MLP neurons of a small language model. Each row is named by its layer, matrix (gate and up: input weights) and neuron, and shows model dimensions 0-127. Each number is 128 + 32 x the weight over its row's rms, rounded and kept within 0 to 255. A neuron's up and down rows have the sign that makes its largest values positive.
After each neuron's rows, "fires on" lists the tokens most often at its 100 highest values on Wikipedia text that the model never trained on.

L2.gate14 [ 99 123 168 224 171  97  99  85 104 138 177  98 160 129 162 119 109 106  92  52 125 140  83  93 155 164  83 184  88 167 103 107  85  94 104 153 130  92 118 169  90 173 110 139 138 157 138 125  87 161  84 133 162 100  61 120  92 151 145 122 111  89  90 119  80 178  93  96 146 144 155  98 115 118  82 197 148 143 151 130 142 139 123 181 100 106  91 163 116 135 113 129 187 136 125 131 167 102  91 162 205 141 154 141  74 107 138 144 204 150 124 108 167 134 112  91 175 143  96 175 166 135 100 155  88 139 174  98]
L2.up14 [ 99 138 138  75  84 104 122  95 100 174  87 117 110  97  71 228 138 156 146  64 149 126  93 118 174 137 117 103  92 157 167 156 125 120 156  93  99  95 130 140 123 154 102 154 121 103 112  98 138 166 103 157 141 120 109 132 126 178  78  75  99 181 154 151 152 108 137 144 167 169 166 191 125 139 119 175 180 160 176  98 166 129 117 123  93 124 139 173 128 183 206 133  94 125  94 125  66 120 163 146 107 116 116 134 132 113 141  65 114 112 106 155 148 127 154 115 187 127  84 104 169 106 130 135 174 134 126 121]
fires on: " se", "ric", "orm"

L2.gate497 [113  93 128  89 125  99 126  97 155 141 128  91 122 131 166 126 159 146 131 140 216 119 149  92 105 139 124  68 131 143 109 197 150 156 140 105  64 101  92 147 120 152  98  93 133 158 129  97 146 118 169 120 120 106 101 123 108  91 134 176 132 125 154 109 160 132 132  76 128  86  44 126 160 166 115  61  83 135 121  98 105 137  95  58 135 185 137 114 106 125 125  96  94 166 166 152 142  75  76 132 152  94  97 137  84 123  90 141  94 175 154 127 170 205 117  66  27 178 149 120 145 148 169 141 154 171 166 133]
L2.up497 [139 143  86 114 123  72 111 160 116 136 105 113 137 107 145 123 115  84 151  95 114 136 151 113  80 132  86 116 134 155 143 160 190 119 141 116  95 131 146 128  94  86 107 171 140  96 106  87 174 150 128 162  96 112  81 100 129 112 112 154  71  70 107 105 143 132  98 120 123 144 150 140 151 184 107 165 150 138 118 195  90 141  97 121 139 161 137 158 100 181 136 139 121 121 134 102 208 124 187  99 136 121 118 117 169  65 115 105 126 154 121 116 120 117 186 152 126 152 112 131  89 126 153 177 134 191 133  46]
fires on: "re", "res", "ri", "man", "urch", "ing"

L2.gate437 [ 88  98 157  67 149  85 134 131 131 133 128 124 121 116  95 164 105 106 180 150 108 165 119 129  76 139 122 110 105  89 152  73 180 180 132  67 121 152 138  80 114  95 118 138 132  33 127 129 147 119 153 116 132 150  89 200  80 117  97 114 136 173  75  95  88 119  70 158 111 164 122 129 126 121  87 162 163 108 160 153 122 188 152 136 140 105  91  95  78 128 167 137 148 133  56  79 104 141 117  88 131 132 138 183 107 113  97 131 171 112 185 125 163 130 133 167 122 107  93 118 112  79 141 124 158 137  82 141]
L2.up437 [106 133 108 160  78 123 144 126 140 137  86 113 125 184 160 139 136 128 203 135  96 193 160 180  52 155 138 188 135 157  63 135 123 126 102 146 138 165  97 150 158 167 170 104  74 140 152 157 168  89 135 160 125 129 111 154 175 122 115  97  84 102 134 138 160 169 129 127 159 157 115 117 137  55  96 144 143 121 106 121 127  87 125  70  96 133 120 120  64 113 109 119 188 166 105 121 117  79 141 163  59  58 174 141  80 131 116 124  73 131 128 112 165  92 189 162 101  94 122  84 171 149 120 137 186  90 170  83]
fires on: "ac", "iv", "av", "v", "g"

L6.gate519 [104  97 129 231 131 134  78  92 144 117 139 147 165 135 123 156 133  96  71 123 143 133 165 161 150 116 149 125  89 146 158 156  93  87 149 127 103 133 128 112  99  73 106 107 119  97 154  97 135 122 133 179 103 138  91 164 156 138 120  85 159 128 154 172 122 109  98 116 127 127  85 104 113 121 162 130 106 119  90 137 102 152 141 123 140 139 151 131 116 232 159 163 134 144 113 130 135 148 105 105 124  78  84 122  62  99 164 122 126 181 138 179 108 116  88  88 138 142 156 196 100  38 126 103 138  52 142  59]
L6.up519 [136  65 128 153 129 177  75 216 121 118 194 150 131 124  84 175 152 139 179 187 117  82 132 177  85 167  80 115 168 137 180 120  90 156 128 101 134 161 155 118 174 139 116 122  69 135 116 181 191 167 150 178 123 180 117  85 131 103 126 145 125 112 168 152 126 172 167 102  66 141 153 165  92 160 170 127 139  80 105 194 121 160 149 157 108  95 136 129 111 148 171 165 149 141  81 102 126 195 150 182 159 173  84 132 139 111 144 156  94 174 100 163 165 123 166 139 116 110 154 132 155 160 122 143  69 158 130  89]
fires on: "if", "f", "am", "op", "c"

L6.gate313 [101 118 145 156 140  67 122 150 190 131 114 136 145 134 128 173 203 147 169 137 153 174 149  65 102 174  92 124 122 113  77 105 135  96  81 121 123 150 108 170  65 148 116 122 160 152 173 135 123 103  63 103 111 154 151 154 130 144  85  96  93 121 115 125 201 124  93 139 159 170 109 129 164 141 133  97 151  78 117 159 123  96 120 114 113 130 186 137 131 138 146 199  85 135 137 133 101 143 121 143 109 185 100  98  81  90  99 135 137  91 117 150 140  47 155 131 175 124 177 154  79 127 123 148  55  97 124 113]
L6.up313 [ 98 147 124 106 121 106 162  80  94 151 107 147 131 128  85 181 114 147  86 147 131 124 133 149 137 118 168 135 158 125  95  83 199 151 120 102 153 172 196 163 194 163 130 120 171 150 128 132 109  94 112  91 135 152 182  67  63 107 157 131 121 113 128 101 112 114 126 111  93 108 179 123 148  95 131  87 145 162 113 131 133 145 101 125 154 119 132 103 106 144 119 107 151 114 134 181  97  99 220 124  58 118 157  86 170 103 131 208 174 156 146  95  76 193 190 156 182 150 149  95  75 134 108 126  94 151  92 131]
fires on: " sp", "p", " kn", " st", " ch"

L6.gate677 [158 190 100 169 186 156  90 180 177 137 127 126 107  96 109 121 109 105 141 161 132 203 191 107 160 134 124 103 143 153 145 117 160  95 171 145 151 151  84 164 166 142  80  80 117 139 225 121 125  77 146 149 173 100 140 116 163 155 127 112  74 131 138  69 156 145 145 135 132  65 125 116 156  94  88 129 123 175 103 129 128 138 110 127 112 131 119  92 134 131 111 111 104  99  69 121 102 139 110 139 210 128 125  98 102 140 147  66 101 135  99 154 147 147 155 136 149 162  98  73  95 137 147 160 154  77 148 158]
L6.up677 [164 149 106 119 194 129 105 125 145 105 200 114 109 107 125 157 200 132  81 159 123 148 103 168  80  92 162 117 120 170 195 105 103 100  11 143 112 164 103 138 157  73 133 123 160  95 123 149 171 116  90 127 156 103 132 109 133  73 147 145 162 141 110 126 141 144 144 114 146 131  80 169 122  98 165 155 109 113 167  79  99 108 135 125  98 106 153 103 134 103 138 136 104 152  75 118 129 187 147 151  76 110 144 100 139 123 170 142 147 130 129 110  47 117 152 130 134 135  93 111  96 143 122  76  50 125 155 108]
fires on: "e", " and", "or", "u", "im"

L6.gate575 [119 140 157 183  89 166 180 105 196 136  95 159 181 135 144 177 132 145 124  99 142 120 111 155 124 203 129 118 142 117 122 152 149 112  95 154 153  86  84 137 152 111  91 126 121 109 175  94 161 177 127 146 121 173 154 158  72  95 178 108 168  68 130 120 150 120 106 169 118 134 130  89 168 143 128 122 129 128 149  73  94 127 119 127 133 147  84  98 166 230 148 166 120 103 137 158 196 161 116 168 100 130 101  94  87 118 117 126 130 180  92 136 209 130 178 111 138 194 136 143  88 105 134 172 142 157 178 103]
L6.up575 [ 80 210 190 163  92 156 103 139  72 115  70 150 130  84 113 165 119 153 138 144 159 131 163 103 114  59 164 130 109  87 118 156  90 135  84  78 103 106  96 134  90 151 150 158 133 147 177  88 129  82 153 156 129 149 156 113  64 156  89 137 124 116 172 112 116 113 137 124  38 161 125 108  93  36  67 117 130 137 122 139  95 157 116  71 126 158 136 147 117  78 127 157  87 136 115 155 111 103 152 141 174  94 112  84 142 118 139 166 115 135 152  65 186 124 204 108  96 174 146 141  71 129 222 117 149 110 139 130]
fires on: " sp", " ret", " rep", "st", "est", " st"

L2.gate623 [157 107 109 117 102 183  56 128  45 144 138 131 183  76 121 199 153 139 110 123 113 164 107 123 131 156  93 137 131 151 106 134 166 161 124 101  76  97 134 132 119 146 157 162  77 168  83 181  81 100 125 112 133 150  81 112 103  76  78 102 147  94 163 134 123  63  78 144 102 129 132 125 147  58 171  89 160 128 141 125 152 183 189 140 153 105 121 120  85 104 133  92 157 134 134 137 109 122 162 144 102 128 139 140 122 115 131 146 152 121 111  92 136 172  43 175 119 106 177 142 116 133 129 101 119 156  71 140]
L2.up623 [ 76  80 123  77 135 179 166 116 149 150 108 156  99  79 143 162  94 143 154  59 164  47  92 223 113 130  86 122 114  88 117 141 117 120 127 151 153  87 138 105 128 117  83  75 130 118  84 164 151 131  77 126 147 166 158 130  88 107  89 138 169  84 153 140 109 146 104 140 111 122 143 143  87 159 142 100 116  84 121 109  88 113 103 122 162 148 145 103  92 167  78 117  85 115 115 162 112 137  75 119  79 111  76 157 172 143 163 117 170 171 125  86 136 145 113 172 115 159 155  75 134  84 140 162 172 102 101 134]
fires on: " out", " there", "l", "r", "ell", "er"

L2.gate405 [178 147 155 158 168 156 133 114 180  63  83 123 132 110  70 155 142 134  81  85 163 152 117 108 133 174 108 164  82 138 118 130 137  97 103 148 156  95 112 201 119 163 129  68 149 128 130  71 123 129  84 156 171 127 113 126 148 149 178 123 171 183 126 118 113 166 133 173 165 106 124 139 149 142 136 174 162 113 146 173  78 105 136  69 125 116 116  82 163 140  83 149  81  95 141 120  91 113 174 175 113 199 123 128 139 160 149 155 111 165 162 156 142 114 120 125 119 176  99 164 127 128  77 124 105 101 147 151]
L2.up405 [151 150 128 141 131 105 144 125 158  67 185 114 128 140 131 173 155 120  95 100 119 106 204 116 155 159 124 108 146 192 110 128 151 124 127 132  77 166 117 163  42 137 126 138 132 149 152  79 149  82 167 108 105 114 149  73 127 109  77 133 112  90 104 112 130 114 142 103  99  99 111 110 100 130 137 170  93 143 144  94 101 116 124  94  71 141 127  54 121  79 157 143 122 117 123 117 167  78 144 110 137 180 155 152  84 182 159 104 134 141  75 156 159 149 164 126 166 141 128 136  85 131  83 118 141 108 207 148]
fires on: "ens", " =", "im", "e", " would", "m"

L6.gate129 [136  87 132 172 129  97 193 145 127 116 114 169 162 201 128  69 134 122 148 127 122 114  91 108 137 144 116 121 111 124 110 182  75 136 106 152 102 152 152 134 137 133 143 114 126 138 144 127 143 179 172 170 115 111  99 174 133 196 130 155 118 162 139 196 133 128 112 125 171 119 162  93 148  89 169 139 148 160  77 105 171 102 151 158  75 109 157 159 136 146 156 145  85  88 141 108  90 135 137 151 138 175 163 189  85 114  84 112  81 113 140 176 140 171 134 121  94 138 122  85 148  75  70 143 147 119 203  98]
L6.up129 [164  61  99  96 129 164 123  97 183  92 107 113 128 114 188 119 136 106 152 145  95 107 104 100  79  73 138 109 115 161 123 181 222 109 131  92  72 176 201 155 200 163  92  93  94 160 117 126  96 173 112  92  98 136 185 121 193 116 136  75 141 129  59 125 169 156 159 105  86 115  91 102 120  79 146 142 119 161 142 107 164 137 156 171 139 114 160 154  99  93  95 127 166 135 148 122 171 137 125 113 141 136 110  81 181 132 146 214 170 125  75 115 103 104 153 128 145 163  59 126 162 146 140 125 173 105 129  70]
fires on: "ur", "\n", " follow", " /", "^{", "resent"

L2.gate236 [135 141  78 148  67  81 123 131 187  98 115 123  79 150 118 106  97 130  89  92 137 118  64 161 156 146 125  77 116 122 121 145 155 136 121 166  82  85 139 125 117 131  48 100 153 101 180 106 172  98 170 146 164 149 155 103 158 144 106 160 122 164  86 106 156  98  52 122 125 137  62 129 120  87 112 166 132 171 140 105 133  98 153 130 120 149  67 137 121 191 125 185 137 100 153 157 115 142 174 159 124 130 158 112 173 136 145 126 133 129 106 142 153  56 149 108 123 161 103 123 136 157 140 136 144 122  90 129]
L2.up236 [116 142 148 127 137 149  35 111 145 123 131  67 151 122 144 101  92 177 136 123 145 137 104 210 139 184 158 102 100 175 153 162 140 101 123  63 108 159 107  85  98  95 111 129 147 105  98 188 169  85 139 126 106 146 172  80 151 152 141 165 157 142 176 176  74 101 168 159 119 177 135 127  66 134 166  87 106 138 159 113  67  99 157 136 170 157 136 130  85 134 148 154 113 134 144 147 185 177  95 125  98 148 134 149  74 150 160 160 110 166  66 205 151 122 111 123 102 149  75 156 176 133  81 204 133  79 162 153]
fires on: "L", "A", "I", "X"

L6.gate194 [140 147  87 151 126  62 135 176 119 170 181  93 151 176 113 135 134 124 135  83 150 163  95 198 162 143 164 123 163 123 197 188 151 159 121  76  96 129 115 131  79  99 196  71  99 129  82 131 163 126 132  87  93 168 116 139 115  74  88 118 146  99 138 118  95 134 131 163  67  78  95 133 129 158 111 155  99 176 108 106 131 151 148 144 103 198 134  90 118 184 138 129 147  79  73 164 138 110 169  82 137  78 138 114 169 124  67 155  97 107 126 151 125 156 103 101 155  77 126 174 177 121  80 149  90 127 111 139]
L6.up194 [107  95  80 123 118 115 124 128 146 153  85 177 153 118 132  99 106  99 153 123 139 182 147 152  62  51 112 172 147 142 137 112 174 149  69 102 118 158 128 101 162 161 100 100 121 182 155 180 138  53 134 111  77 118  92  86 143 160 129 174 162 118 180 156 133  97 159 119  92 170  88 167 140 112 135 137 142 147 128 157 136 144 165  82 168  82 131 124 141 118 124 165  60 141 109  93 144 132 115 140 170 117 108 121  38 145  78 128  85 119 222 164 140  69 163 182 145 125 148 163 126 142 125 133 119 123 127 114]
fires on: "\n", " a", "v", "g", "c", "ed"